MLP neurons of a small language model. Each row is named by its layer, matrix (gate and up: input weights) and neuron, and shows model dimensions 0-223. Each number is 128 + 24 x the weight over its row's rms, rounded and kept within 0 to 255. Numbers have three digits each. A neuron's up and down rows have the sign that makes its largest values positive.
After each neuron's rows, "fires in" lists the words (lower case) most often at its 100 highest values on Wikipedia text that the model never trained on.

L4.gate565:125126112133112125145116143111101147121113084100185136114157170139112108141142126118162136131150142121173120154127131149150144089086107145151042104124132104086140156173116130093133095130168174101155094106105128091150148166180133143125138132155136136149114143129115131103131097199156113121120079101132134104152126103140136096120107159145126093158123122097091131123136137101135124156125147139116118123151087156140172123112126099098129141125138101120102139125161147138117090135154104127132148142143130099144162094132148157113121170139136142132137144096147132089118128190150173140147103137161113134149089102099126122161081173120112112130157092094123122135071104101121133114119
L4.up565:103139104167128111159120130119117137091111147104164096104106114150118066130138127149068108117141139167163090168086100109083067125133113159148130133109157155120137126120155110150113146117140134118122119104119095132145112185126156147127128142130087177128120131118145115127102126199134107120085125084115185165135142100145111099135124141136131116128143121080135140156117107099095124122120088100076138116143146124153127136121149100110137143110134109125148155172124124136132126134182118127106144141173122086141163146097127122160149149185141135083169130138131143146138116140109131113171116130133093120136133128094115115122107122108068070159177107133142131112102142112105131129133
fires in: "had", "has", "have"

L4.gate154:090106154101150157071139126126127073131095146118118153138143130106130138144105145147146137105125139129142110135123148156129156133123172187111140149103129088151153124120098160130129096098147130120183110164139151091100119139097124140149180075136154129158141133108145129164095084124157125127193117145128178153133107137129117142115160124126126102152102107168116135165121141109099139113127126102130137151067117130126143120083130121103081149144120102145117123130126121128102121081201131152095082091110132149113162120128165148103092145143125150128111126146116119092126127153157149120120161140166145153117138148097111135088166159088133127124189135142119143161138128110124081137129
L4.up154:127188146141105116103110135103131138122123130156140136119173087115105123082095121094142124142084136142148125142135130130143115156123179175134121146096108130123128159130078127138107105123164101141090163153133096082147111115135102120145126152135101124157128153163123136145101113156155140107134129096076114160117137128088158141114123111121084123156121144126121145173140116143117148142134077155131127140120151119165139083082151109135116121139154129144143103082114122124103183110162148158192153110131110143127168092115119146124141168124162117138112132075105118058114084115101154127165145163099125075147136134130112148110155152148079133109107143132098128133138092133095147124144
fires in: "made", "before", "time", "considered", "done", "point"

L7.gate812:140097144173144139094142145101130140092135104145114097155155155124136073091126118109101125126158128105130169133140118104138122132109138128105122142153138162143114149127128099107146141115107123149080120160107120099127092104090091103089094159105086161126174119138110097089131146128084085120121127116090137104124148044138128138136126136128135103140179147094153111138071124107112134120121132108130145139116101150124126123136119156107191179127081123149145097119133113110130124105160113128132098152122139120109140077127082126146148124176124114164123109118149160142135089144147109165145120101147097119124110175134160134112097168101169106129107089121126163137069125132120159125107
L7.up812:181140123163143100128156111076140096136148129142090081105158135140150098124153079131127137139099131139141130115099112165103125120143135121139122095153120119124124148143139114190152073101119138139141106141159171084070132114157088126108179111127129067116169134139132108114132106118150150156097171116139151110126169122184079152113126118146115106163133083142119120137130130082110109178108133125160152103120110124177077152125155155104110111137134164099118092170114129103144135148131155142116134132103155119127173094099141121154112119123121130089131168142133137128117124152111144123123126097127115106105144152093130132103115133128098118150076150092145132111167132106160135152115
fires in: "to", "instead"

L8.gate863:164156120095130165116100118153116113131141126146114186109160145130092107129110113147157165145105155111137142157138119120120119095186111137126131151159141160076138135139139099154134195147111147119163127101111125108103113094132132158130126142138150135112143119118136098141130131123114125118141123134142088146174122187153135097123166122104130110154134111107097141151128138175134145122154092116098127130097099119124093120116123096128138118144146104122098134116170150081137123096121132100152096096115154127137172136115119103083164114145127080095128144092101123098129136146132078119082122138144163189106109125132170108096134136137146130080111116073089073146116153069158146146135
L8.up863:125127161110115084123102122158166152132125103127154142135088122186110138143149152147132133104089110134102076107106131148129167128084130124113110155151113118124112147142148163133130124138114171143093167164128110103145131114134170155127129129129122138091110121110100086122140115104091128092137131139156151141148128085137094139116065124099133150134138119107106168117101150129155132123108141127078182107144181106126124123162121159096148120117137115149159088136101118157157144151167098132092146135157141156109098138159078109137127124120177111148128134145139124143152094102122123168122106142084126109143068102151177153097150122103163167113109095145104165115105143132104131169088
fires in: "performance", "independent", "influence", "frequently", "different", "independence"

L7.gate534:149135127166185081123135154125130143145130155149118134105104159134077139122106067118113113110120104134159150113133137099129139135106145118084112120111122176133112085156117169172158110093093078125131164118137119155123120135119107140111094120123130118154124104134139114102126120152143178157146099131146115105151105103159135116108139102127145134141103136140150093143159070150133112146132089138151141168133124146149169108132127161082136129152122085130139130139096139135114111083123124107119155144126130124074196135109144120160086124192099106150090135137131094114133130155189125135144117141126137093166169162156118134145136137121132113161132117155171159120155163075124153125123
L7.up534:095124196117116091147161142107110138154117121110110174128126105129167142130105100110151106155152147111065130123079136116109115111121154118161102108146164085109138177138175107072127129115105113124151118115117149124142080114162126125094100153121133141131122101116116159145129139207093134104109079103097149150129128128095135126157131104128116107142158123141134135141139125101132134108119156138101143124104094088129150084128152146114119095146111179134162118174126140114166177127135138102138137118134094124102179135103116118095124097160124100111129072104121137126148107139107156093085182124154117139110146132164124106100142127099105127133121146123107163144124173118121127165121
fires in: "the", "since", "after", "and"

L6.gate123:166107109109117112106115149148105113122100116095108153133107102100098143137068148105111102122091140165107166112136098121132103141141182140158150135152151112093169124149124094143174130125111140141143149131133135122141138148132134088145162146139107159071157125120163132172148132144114110123153107101125108150156134124123142122127160166154154157164094080154123092128105086115117121109152151078151142113124139159130134144119091108123139151134113136106175094128156127125132143122124112158109130155136122134137137089157112107095167129105132118147145126142126129098138112099150162170116167123116191119129116122170096074135116194156157109093154157159140139104091144120144116172076
L6.up123:126122146128163128119127141149125119094151143149172174140137122131110134088103130130129059100137115125137174118140098108116125164101165126084096143128107123113084152138142085143132115111119138129191127108187135148155130117137148097067145112143128131147125119127135105072168126112144131127095126161107116115086138094131129148141130103140168142111113175148098116152126136098201147117159150105113100100140171117127110170097140100118104114122174091140122090139150119101169092091124134138129132112102117165116121085160198118116154139144141113076125114154132128078129118130124149115101122132088136151099133134121159079126098141143119111130132134139113129131152142115129107128165
fires in: "an", "one", "a", "any", "several"

L6.gate48:183145127149115145079151156157112164163106154062137112142135159101126140115135130100123093100135131128100115100140152171133140132130194114141130141097136095106118153146183128148145121113112116140119120110138148084146139108096095137156134170148153147121174186176150139153136086122124176098103117173105149123100078123134155105123121144142148102115118168163134110120116102113122115128110168141148096165114105146153124147123107088121172131105152114137151097136110130092121114135160117108151142131140116123103153140095145152100140118162127131124111115142134082110193098122137154117089166146105119133084101146112129150095113125127108115113150144121121129130120182149161128155152
L6.up48:072149151092155109145112127120137155098130148133155158088136153164130142111136169120143139110149149118143150109144144147147126166108112138180105091115134118129078144146150123100126096087176122106123142102123154146150130133124132094113118116097069128126180120135105100131133129171133177127109119132112124149137096113113127110133119131139180118177167165123122139151119084134127151083133128155133128136175171125140197122150145133114140110136200097126155150127086100118118115092129131135095134101131155171099106147142110146148114168141127112102137119132123172092118174109149149129131113120134128152081108150135144083139069162129126144117136152155174159141117120115131152121118
fires in: "of", "and", "to"

L6.gate245:123116132106151145105081149097125165139132172131122142117125132116111147154080138122126126146111120116146169136104131150186124119161067090056113165111134130137138133141131139106083101098107164128123107105139133121092152112123144121104131166111098158113184128133120105155151060134105157126138094088111158142176106082127142081108140125121067108094119100109103129123100129151137095148154150127135131112119097125146098118125112139153121161121117160137122164130142109127129116131162078131126128140183097131139109131110089092099150164125114102111114126115125130135100135142112166084134104081110095107146125158120129136124112105099112136110101093113106105131139073116104133162155
L6.up245:106157096126139144121110161097150105133111147147132119122095122133147114137117137126128119133119125152133148162121123135084109104137141126154093142144098070183122126125156147096144145125124113146144123162151189091127085112126097169144139131167138161118133143147101137105121138147185127062106146146167149134111159123129139104174126119138079095098104146123100151195128151153159114142145072105092157108153087113089109147128098113129110147171133121100134133112096133125165168118151136128115123129122097074086108149091153136138118147115139111154112202099142112109108120136111145138138181110169139133126133117123130080159111160152117106116144116141127155133142119107085132126129
fires in: "had", "man", "management", "manhattan", "international"

L4.gate252:109141114119128125122103125108118093104099152148117131102126100089102123187079131163129107140160117133112178122141111099119132125162132149111159148146151127082123128164142077124143136085142092116154110154105122124128110138100137088164126166117071137105148125170143102131163079133095164139144080138134133139110139143148099109116104152111120128120132132104107134180133148090157167141097134111132069100156113111129060096134121133148119064151174141150076133118136097125124136143163162118158123125141122144109135135105120093115143134115108150148158094112104144142155162126115113132109155109140118135121171165136137186152134109172129121135124147109164156101114114134139159113097
L4.up252:150110127104157112141129140151134125075118173166098113122123096110133153165164101159172169136117101131125120134154147153110098123135184115153102103137149130104147112163110105143095126133111107082153117150077141134108110136118133117136166148136136149119150122105164128115124108151138152109153159147132137145096143151120111100096114146099116110104125097149103117171124154091131190107077096110100074111119112083163139118134119101141126087109138138150126120086101101124147150140070148111121093132088104148134164148100115131151132110106119121146189110103096165110109118149121148117096165120158104139120144144145095113146122122175165128113113143129126143155093112163154137184147
fires in: "were", "are", "was", "remained", "remaining", "remains"

L4.gate268:108108131126134131121129099153099121158156103133150117192177135139122125114124137187150132143078135159154150097085115117132118124152164118157136145144139155116125153125161118166128117129070108094103162116116095147121122122141136157092159132105123091147086147130136145171079115119126116071103114140098119141128171115136111108137177112157110107102118134133126079136134149125188175158130091122119128126144154138143122114121145088111110124132122125136113106152141116110092112163123134138148144157130135179178142146124095162178112156139097155125164102113175121164130162149139115105132123165156150111125115160160116146157111065140143097093120150130112160146117114155146133098148
L4.up268:118124107134102108135137128159097146097192145136140143165146130100128113120112099133184124154094121093110160131103142138133127138145182111104152115153146144124145150107142137115135115114140123101117106102142100095121085101119139128121137122107137152111130150156102144198126094135108122124153157143156152110152152135109065134161139141156116129127125105115094122106124114104147134106119156186080135120136106146145185084162152132127148130125130122120112106115110152110144177111128088121128103139118118119124148117135104139153086105100100104118148159139122116168162169118105136101128181111191135058131120128168178097134112092105147099149125149133136141129113189102119109087113
fires in: "as", "including", "like", "include", "involved"

L8.gate550:120102125131130121111114157131108142137077096135120127124147160139117193111144090134167133110109075125151171089121141157143125143124120064133129122083115149120091088124145159159152168113169151135050123128110146115119147103120095149087122179096142115101151160136113101153110137097137151132145112097132121120111132122137134153137136147111138133128129124103105154102145082144176161142127124149135118126127095154162132072117142137101134137141135136154109117133122150165193133116110125141114099146113116139133146128073126156148126149133082092141164147173124142090166105081151150129106106123161081149095136105103112113142131128140130108099154166097125090114104117104149134150121
L8.up550:137112132132125140136142166109094172136113123102123154118116126181132177154143126130141128129118108119102142065110138200125147116136158132138163126145129170165112106095130126150100135094147120136119116175163131152156134099087075117090097131118113114129110142141146127105148114111135151138157154114112143135122138125142140104147151172159088138145182122110127146111114168126126060166144090118100124157131118114172191118123183153114147147143114127142105105095076123096111133119117120134144126139138077124144125109113113098134098150125077136148147123148094135147123105118143110143109188084141100141137114088176107101136082127167122130131118112096093129125138144126141138162113
fires in: "of", "in", "across", "over", "within", "from"

L6.gate564:187105105147150146123140118101140112143136122133149124160107111117126135127075108107105126139144176142128113110117143100126162118139144123124147135109126119081091124132133113102097159102120114100140109090104119141132120170107101125139117118125115127172094135132118137098117127160133114080134101082151150153171134163165153102124132150103159112089084144172098094106120142100119085122115117110118123167114143100147086161134116131122132122114166144141156124126142148122140180140136130168138134160196108088115124144165108104140129201128142163140063162152112090122113149121159153160101164145181140142111129130159135102138114131124146192119160110147103140119137164152143129095130
L6.up564:101111139138110100156156135095119147110112119162130079150106098123113132129104096137180078135095150137140150111076099093095111119146188146117131138103084180151142167116107121111120148098150102114165082138151137139120113143140113157119112127139135109159148104128132105067078127093098165160134098168152115103118067132122108136113121129149106155126107156128105147131141144129145118112150135094127109114151127150170122150081125159089095161136119138107115135143163117120115120154084096132131170132114141121147133114131118128170130172111148160143111128136147149127113090157145147110117176153109155118177119126139124116061131156137122104153157155137104144135137113155088105112156
fires in: "young", "tournament", "angeles", "teacher", "taipei", "george"

L4.gate269:099127129101059141128101115168118170122150096128178108154094151109110149124167128093109110114141123119144144109148133174115147120144131101131095099161125084114106152105173135131133159107153103102134140126156120113120138097125100168168140110114171111104131086094143104130144172146169139134171097140162113176133116125105117113145149075127134105140122143126111125107102134140120120086162152152130162139123084189121128107087079133149162100111147137097149122127192091134099118146119117122101103118111146127086109178107117125099136139126140109148114143103154088136128159084106152143136119131124109138122127151129118167137131144134113135143105157129161155184103146150117105100101
L4.up269:164136117137105112110141122085143127143098115120141157192100096093108134112119125113098145104080147117123133114137136117109157130169094069161115114135070155124144124122146121164152167126117108124133118157084090108163135100110172148144124107151157097109139151167153145141113132136157149120136143071118119133138134137138152135135133134121169175118137158151124122123148120152128117173144155137128149111147129156191150107135119115127165142077154166180143149129145109173123143136115106153130170112142129097102091135111100138152144108110136099117163163152137125173162124133126108157136147124131145136147095079117118117142142137114133134091096166167171134089072116143156150119165
fires in: "source", "george", "believed", "believe", "succeeded", "florida"

L6.gate863:133113151125085155079126111119108108176121098095119151140148112103091140120069108118112088113156121102112113088117149132133125097150149091150172131104139124146153115146179127135100142103099121105061174142104150115118131102071130152137103098122119114103131112120145123157095121125147116107121092126129106113121139163165137122129115119125156123166083096083090124117155184104118160121133152105080111126122110145131128107114120095140111065131089145148157157113109127111093127118099141155145172122089105123116125079138097123094167166162111133111121118126091129149140126134141123089141139169134143111139134135124040155117134124128126121132130095132122103129142112142155103135104
L6.up863:146127152129154152113141098143093142122122151111111138135125130147100105096134158123138174126076172108177156156136145152156177145151134136155086118126109118141202140124143152138079165115144136149106135140074149111118138109133066106135109132132103125157137117130111167119143117095135099105117135127184120171112107144122109140122136101114140146147151152173181158123138116130141100138154093127123117126152111116167197145116133155123177084109133119128159134108166112109129153146127147108131136119094168147130130149145150164128105151135136065132127145120167086142123127081133117109187111124125151093123111127103115125128138112130124123145204143083142139104124135137145105120124
fires in: "his", "her", "such", "him", "this", "broadcast"

L7.gate593:134150134068126116088138132187088151144176165101098135095101157141143113128106098114118147097132152162144144116138155114166093130138165102106115127140151147152101157143146132122121088072143126130118125147156109130124129135089139121082146143128122126157081154130141139110144137144100107114144139085120148118127139101156154124148133166147153118129093134177156067084142131121144121103109137109104112127109109096141165082139175114100114110122114096111135118160126111156117121110142087128140111145088140128138182102139100111141104145101142124093139111128076148119146120128132150102136121121127145115128128123172105106177170105118091070157129113174109114097131109190131158132117
L7.up593:125154130133159102094126114103116146093114173164154148093107121135135147158097152138094123123169112148088118135116152126146159153086151116150104091147136150158122112171115141162115145156109093112114139153181113133151101155107139143103098121153143113141182160132109130102062116148148144110129104118136135085100143117111101108102154111167132118071135141159150070111145104118134144129153169130115114148154145141112138097108134132080122113071108127150119106130110144115115109164144117100134136099122121100122117147126150130131123176108144114114100123108160070068113106125104100105123127133130112099103156168159138135096131118122113156158122097107158090094165131169086124147141
fires in: "a", "an", "national", "known", "schmidt", "prior"

L7.gate63:089116208143091117084106123139102125123158109109130118155121145130163124115119093120137116140123159107129138131139119105112155108145092141111091146103148114122100125154100128155137135122134119094081186145156162098129135120066137139109124166127087104124185133136105132120112096163126149141102164123122133174073146128119113132153127114103142157107164114130117119128136076109171134103166153144067109117073149120124115168134121118155152115133097138119090105139126148125113142143116164147125087127158095158142144152161147121147170133115135128140102099149130160091167135144137179125134108133152145078128146183130114132133116133095147158093110163139092150140132132126139154156105
L7.up63:095112159111170136123110150115123122158130108140153135149108152075133123160138105133155089095100120120132157097157150123139148138123141146131148125109114155157115171145133093126179093106110114169144108092127137144161121115115132111146132061109150133127112119114142109131145054154151147125166150095140138160152134125129173187129152119114141115144145156103140124119130113092095177088146182094122160132165141160160164119078110109138121132133101124116154082127109126154092155137142124145060168123137128133129155135129191145114112189119142135116141122127141119149100145138169143148113165146158133148137094150138134104122145113169125144137145125102084110118133144100139128106102
fires in: "of", "some", "several", "these", "various", "many"

L8.gate889:119144135132174119107091094142089128144147154101128139119122160143112129105127110129179155067143117161152130107125114158079141089108113152145146117137145084134102115111171119133108137130130173154101123143111153118164101117088176099091136141187093137159126124151102085091131140169128171103137095126140138119114102115134107172147150140114120139140110142077117139113114093138157130174132163107117111133119122127145104145094132125082128144124131116168155148162129171164159109152138132120124157118159130178066152143109112117114106118132164118129152105139164176154174128107117126146144094114120141167124149138134158129181129103112127103116164128105161137145121131119134082129159
L8.up889:152102121128109068117091128121148180150167143121110137184093078118133132150141126088120164119132147144113113110132120134099122125151104128115128152142114127121112064119166119145143097118088096094110172109133149131132122161074120165122145122115114119113157136161105122098173135139095097159116145126148132127142142151143166119102136122148116100161153084143155088135136112112114119138215126153109197134116131107078173149107099151116147095130108143126141115143074122142134105104111109119129114097086151126137137147108100140115165142128133121145128082111102168167115132127095140100170111123095123145083135113132164121141115109129132155083135098132137142116160131137125114158120
fires in: "of", "during", "until", "died", "finished", "began"

L8.gate804:123145136122089120107129162132115132127130147116124116161083111138134162130191086200124148141141079138135137146129137138139156098169115082138090131106103122121096119126136128148080120137126143149137109124139124129134121083103136140143152153140116136108153150145172126142074150157142171116127097120166121141142110116117122145136103130103119149080120107152098130139158120125136137143158093145163097130099161181101119097138133157146133124096120158118166154120138144120152075105105105121148086138158067087147106118116131146133135128086113102085123134120093142167144125133110159091144144093166107163113112095147132083164147127106157116061130119105128129155148169131145137145163
L8.up804:119159124130135109127107148110168097142100138132161156157112145110137188112105120143175146144128138107153150147141118131150133087151160103128088115127124145150116106130099143171141117138167123150174132159116117137143132121144085156103109138138102134150120125133115131128142179163130168169150113121152139141144159127133161173122136118133130169107142096148149085116132120104140126158138110139135153150116113136133116145134106170118128131142067108131149094138102089138135145100111083082188140094141108136164106115115106139153124117158126148109087092088115124134136155110122072168169116150101073142145119152121135117170119092093172158044149109116128114147141138155134149101140
fires in: "with", "within", "without"

L4.gate777:136113144074056131121137133144105124128136115150185158130098140119137133114165143076073153151133142121099139109144142136145111121119160098117137125082126136133147098131140096091094137151101106145111146123122101140098147106128130119121105102101099159099142141166103132139137151150163129081104108110105119114134141104117127117121150095150118132061125098146133144103167139145135135132125080108128124162137088134133109127157109099125140150087158162142160169064106128110159191125140145150099121112138140125150120122169116108055168089145142116126074114101149138134095143133130157134154156129137144148143139151098111171116153133126125109137071124140148155129136139170132133095102
L4.up777:102117113146133144120095128147099105110111127105116132106095095126141142136137068148091118113148122130137155138200144100146133160148169157109137137131106100149132085167142120136137144124153074119106088106153116116072100125125128105175069130088094108083156086132109155149118157114157141105142144158126142188147137114161119150075107113135108113134147090144101106147130124106124174136145121118165187101139129129132123151162112104115110155180107126140154111097121132126120131127143142117135141116129127140126123127109143134130128115119182192162119099121139075144113180166133145124096161126108165144177107103124122143158142128136115128112109117107134152132149104124100095157119
fires in: "court", "tournament", "young", "announced", "journalist", "journal"

L7.gate462:113132139112102138050133093112134123131083156101154137090102126166160156120094092181115151135120144133128114119140146130127144157168109160097129112131132107133110122177104132103120120101121130121159108144112139153098079131135080099134144095167103136171139115118126133147184154141140165180128147130122125137146131120137127104114129122154111113094109104150118139072128149128076156147102150145135163119131206109131119156081106087114119142140118149110098157123120112145142167110107147114121176146126147152124135147112161155154161104119148112133158170112132127150138117096142191111160156109170134127138174113116127145117151159138158137157115130163120135118119135154137083116094
L7.up462:095110170121159080177098111126111106093089131092119126117129118113160131130102111091126117129095127103118096105141111159154073112123120107110138098117126157054134124160112171127114132128139118138144129145135141127133129096130150113146150091123124141111124107134111137135134133166106102157151133106093141150135137113126157118138116127114149148126100162131125167114126116115147171150138152086161142084151150081123098101107113137128106162109133099091115143129046138144142125165133113161070118150109158178124147177146127117164085148152157140109115098092120099125086126123132174130118128129125115099179122117148172136148094126095134081104104136135109142104159175134147156144132
fires in: "other", "different", "common", "others", "in", "most"

L4.gate737:113091130155125159118098115139104088123120165113105120130134096097163128117134120160170135157112176104111128185160144117136086098076159127097145120184136105152102128113121094089116157174118159134120128095108082146100133158163095121100142138110159111134117135118132134098136168119111072106094125118171161120129126161163127133139159136123135119110131118071153113124121135099113158104127116127078129128103143166130103161097154110131125137141131125112121132120109140110102141138131121112141069074108126115139150100106116144147152135131141137157125102123128126113137108121144129132162155117150120156169101145074113160100123112100111116137161190118082135129063125109176147149121
L4.up737:129127122082149143138114140121096125090090140091098166188083128101128142148123135158127131121097101089123147162191114135096139128109155077169144153120094082157100101139137104100122140148132117113110134106124145147130094115135157114126108137110118133161147148121124147099138121129135133142146175133133127160115118179119111156136146098125124135055116148122161147135145151124147146127132137126121152128126141165138126161116131134124158148097147108134171173104143137133061137150110118147139102071139101144128079108105127149112050099120106130170170103139145108108148101129157115142154175094106086093116130105087136141109129148152116120141094145142131135133100113132154127173123
fires in: "cup", "council", "town", "railway", "business"

L6.gate452:146121108117107140104139097162118146145135108121137104122167133153115138147128167109119134094099165124110135105112076105144130125134108080148139091151116130147122115107114100123099124097165118129106146089107130133109161117113104120127096147066123152124119127124140126137109150122075150104098129125140145110068092142102135120120130135137163142149129175111132131102127100147108152138130153116137163128090127076137112158162147154146166156152107094109124124113146154197098149139110077120122071133131092109119125102129143102146125198142144159132069124125132113162133127106164152128134171146153141067096151110083124129091111167111178143171138138094107112129153146137126152140124
L6.up452:110090125110124150146150120129130176103122124148129189181126117082162148141120109093124154136079118111149090155116140138126152146107113119114153168087113117123128109121100141129109163114165122183144101136094106128090107103123118160145117135174139121118114153126137134137069095093154175134140121115126138179121170110192150141140126138132191121136131081135130123096108120085156135122144108142128144119132144147106122117166141100111131139159100147120170133111144118128102150111112098111092108104120128099161108161112119122116166124160130136120105129097143167158110124099136136132158110130059153134112149162146156151157117126126142129161127123111113109152179097133073099142096
fires in: "such", "known", "full"

L7.gate282:116138121166100159124106126126113164129116142100116132125108128117106114111109114072131109112092123110129155107125151102099131145124108071148158069126147126107130098127094109092105105142136093151115125182104138113161139102148180166091089100102146117119153082158136118156130109081135135118108104124064149111132133131151136127155128167116131099176139099163115110110057158140108131115135136145147100155144098090128119130107138097129120099076127123133150151180076128140135173125096154078143128114115110173118144124163107125146137102129122133141095150133154108150097141111144116110134093141143111121130112162173125067106129141075134094123114105105130116136105141134111115121141
L7.up282:150140142165153116143101070157120089159141119145114106170091094146095072162113136101142107116151166119153156103153160136188123120131173099138140082129147118132122133130141172113113112145130114101123124129101141094155134143119141113129107108119186104130132155100149133106117146130123116098115178123145175153121125178136131131128114174197127143115163164160140134142124106161105100102124214155095143103133116138124147095126150097118126142121087105125138113108081129174157128114101128086123148105112149127112151142119159133148140119164141128150119110137126139146107138099156167121091101103093125120124105132157151114106102149160144127109120120116165155100141117152106105139144
fires in: "of", "french", "entitled", "in", "w"

L4.gate571:124167124169141130136160109099083095111099088153120157111160141150109140110184120160162150152103116077158115134122115166136138150106089077123154154103109126143149112181141155100105128098112153142122178136134155092117137143153139106155106177133125137120105145135147113153128125156145077101154099103154130153157136119123139139124154089128088092114149110150118102154163122095127115096130154141145080122103126135120158155107128127129163131107108125124107125138117099120122157150124155153146097079096114136114184141115133115156139089122126132079140155092136127109103129164147140108099136105131113135105129153121181155138154093148143148153126082128119080132161155074135154113128
L4.up571:138127150119139158086154064119137088099128109120075128090117092147187146121122120083135143118157128137088140100142145060126135151111152110106125113147170124095142152120097111147127140142168163162122131111182091072125135136165103154149105192119166118119130148109139139120153115108145091071119145149125151106101109158123103145142123166125120148094153108113108122115165144126118130122090113142100113104138134127179121129144126180141126133136098134185136099097101144155106136109118136134102128107115103098160140146157090138123115169125145150128076147135086131118105101130135149088146143120128138141110126163119139166173105131130144119103156140157129115108130142143149146115095
fires in: "produced", "include", "project", "changed", "formed", "awards"

L8.gate411:125098126165147110136147075094155130083135103143162084146137155108109168100141103166121185122140153160121091145121138102106101149129121122145125145203154174158112106133144159144113157109158104119171120138118154109156087109132096160132122127134142168116129145115122115146149122127149092131104146163155139095092157099128138147094164117124181082137133145152107133180123116145103099154111156115150171127121108149189094163126107159139130128104163159126146123112105111104131129169119118134098092103137148127119116119123130165182116127156114118143142127095153136135131155085111180152132131113136115108144124134114135183110136110113111108109106152136123137149123094140134133112075
L8.up411:084137136154101129140115107154134133127130120167170156139129086132131110168154152167121111131142106110123178099151124152148108125127094094167145156102157140076123113080129111127142108134119147150183128123145149105158120091148147089127106198105118104138150105148118103133148106151106122120133128077110116145128125122151166170107116149157137100154131123126143122174105073127116143141111134140147160140145098148074114155144140099131106125137126163149108065098093156113125114133111180100139168132131115120138138124096114118119120125106117095125125089142089101112104124146091175109129139093162118162135136138113120116103116162141111176110132102131152189167180117132110122144146
fires in: "to", "did", "before"

L6.gate85:168140157100096135123186111127150139138169131124091148144133171111134121161110135126130122166165080129079134138141131119088120090138106118103124111132123087082109126104130137149120138106146108137145105127117128119143120124120152075094133117147149094176088119087122099141150160131123086152140138089157134115158168112103129123129152124137133123149098164096148174100136115145101110099106086133116159166117103109152196111129134134100131115109109131095159089140119179142173151109148106095121103129074144166161100119138154111141122151131095118145136139093128093114113121187109114119157120138122154153118162152165140148155135137151125116135133180137161112129105112131133126126072
L6.up85:112113137134133147090109146153140181093148159108122111166151107145117140131135163169052121100116107120114156100139127136126104098126125148130138141151099099127070114090129096106153108111125091184142100133124146072126119115124145168136138093088139142137139126144116113125119105163140153108137160064182117125133113142098146111112118106153142098132111138093118096117159177098135149115122115123144143120107155154149104116148137140155131136153112148128179160141114110115134154095131129163118153129144140141106144126150145134105168118131100140098116159105091117146071127152096135108144133133101139154158095164096132154141118145175066105124138161152076130099094152135164131138161
fires in: "it", "total", "which", "where", "incident"

L8.gate154:098107150147114132134131117088152122099132138119136188132131125106128126116141114122093148116109125071101166118079140147098075102143092154155163158136079109130108121119097143149148101118167139095131116160139131111184100116139174117114103157152140137123150120076065150129139119100156172139137132092145110136171142153147148140135122125127103112107139112150091117147139126184109138138120100167105135116108181111144143138150122154115156132166133125144121108119149105124173118117112108139143128123114108137165123142176133139149124118160146090142107095173095153129127106139118150092105135138158142138093147124118148120145127178154082100095164119186127076121153122122121135125084
L8.up154:127150129146132083096131099143140180130144087140175118117176156145139134142100175122167121133160091141098125078165085137089114148103153098146142121124129173116092152109148079148142139127131138173106109108127096150091153089108128173130161139159112105190130164153115099126111125153103165142181101142116142131120142103149120164147121160111153133109136156133156118148099118105147120153133171146147185136143090126150156115121110086140129108120143145127176123133119132136134141127123135132147135154137123157139117128144136130125132130110142118107117142103107153141126161161084142084137113105144155102091108101126151139105167149133114117151113108125126116145097176176076158167108
fires in: "to", "total"

L4.gate16:094162133108116147101130115110114154122105154115189114175086114116126142104112096120155089143112156177119141111164085081131181134133127128137141177132138143155151168095113155098190113135133089138139125108137092109135153131138137119152136136081118115107110139141121139103098075127104093136143152085090158124132121133156130163103137123114103161109157115108143125158134124113138100068093143131175075170143132156138144125149114101121162145124143145169116132141128132133139103148127155122144106093094125121123095114135167090160174144131148119128107124123133119156115142179098146097119144150105136119127094123135130192118136148088127089129125113148130141137132094096142154159094
L4.up16:116142144137209117150113160111116107107119143106121131121126110170097143142086121105117112135145118128089107148122141128115088116164103123123156184134119152142125109100159084136083127153140064133134145131114104117141105071113129112126165142150128172142100090112149145146144147106131109141131127140162117126187127134147043104126114143153153135125090133181132123108123152118142116074128101125110118102123148093135158147107126138122127116095134150118100146122133115122170112140132116099119099107168149143131135107140119106125114131096124107106104173125093099144108118076145145108101125151158076159107115130135125132101122147096160136121072144103186125134139097130124080107094
fires in: "became", "cameo", "took", "except", "came"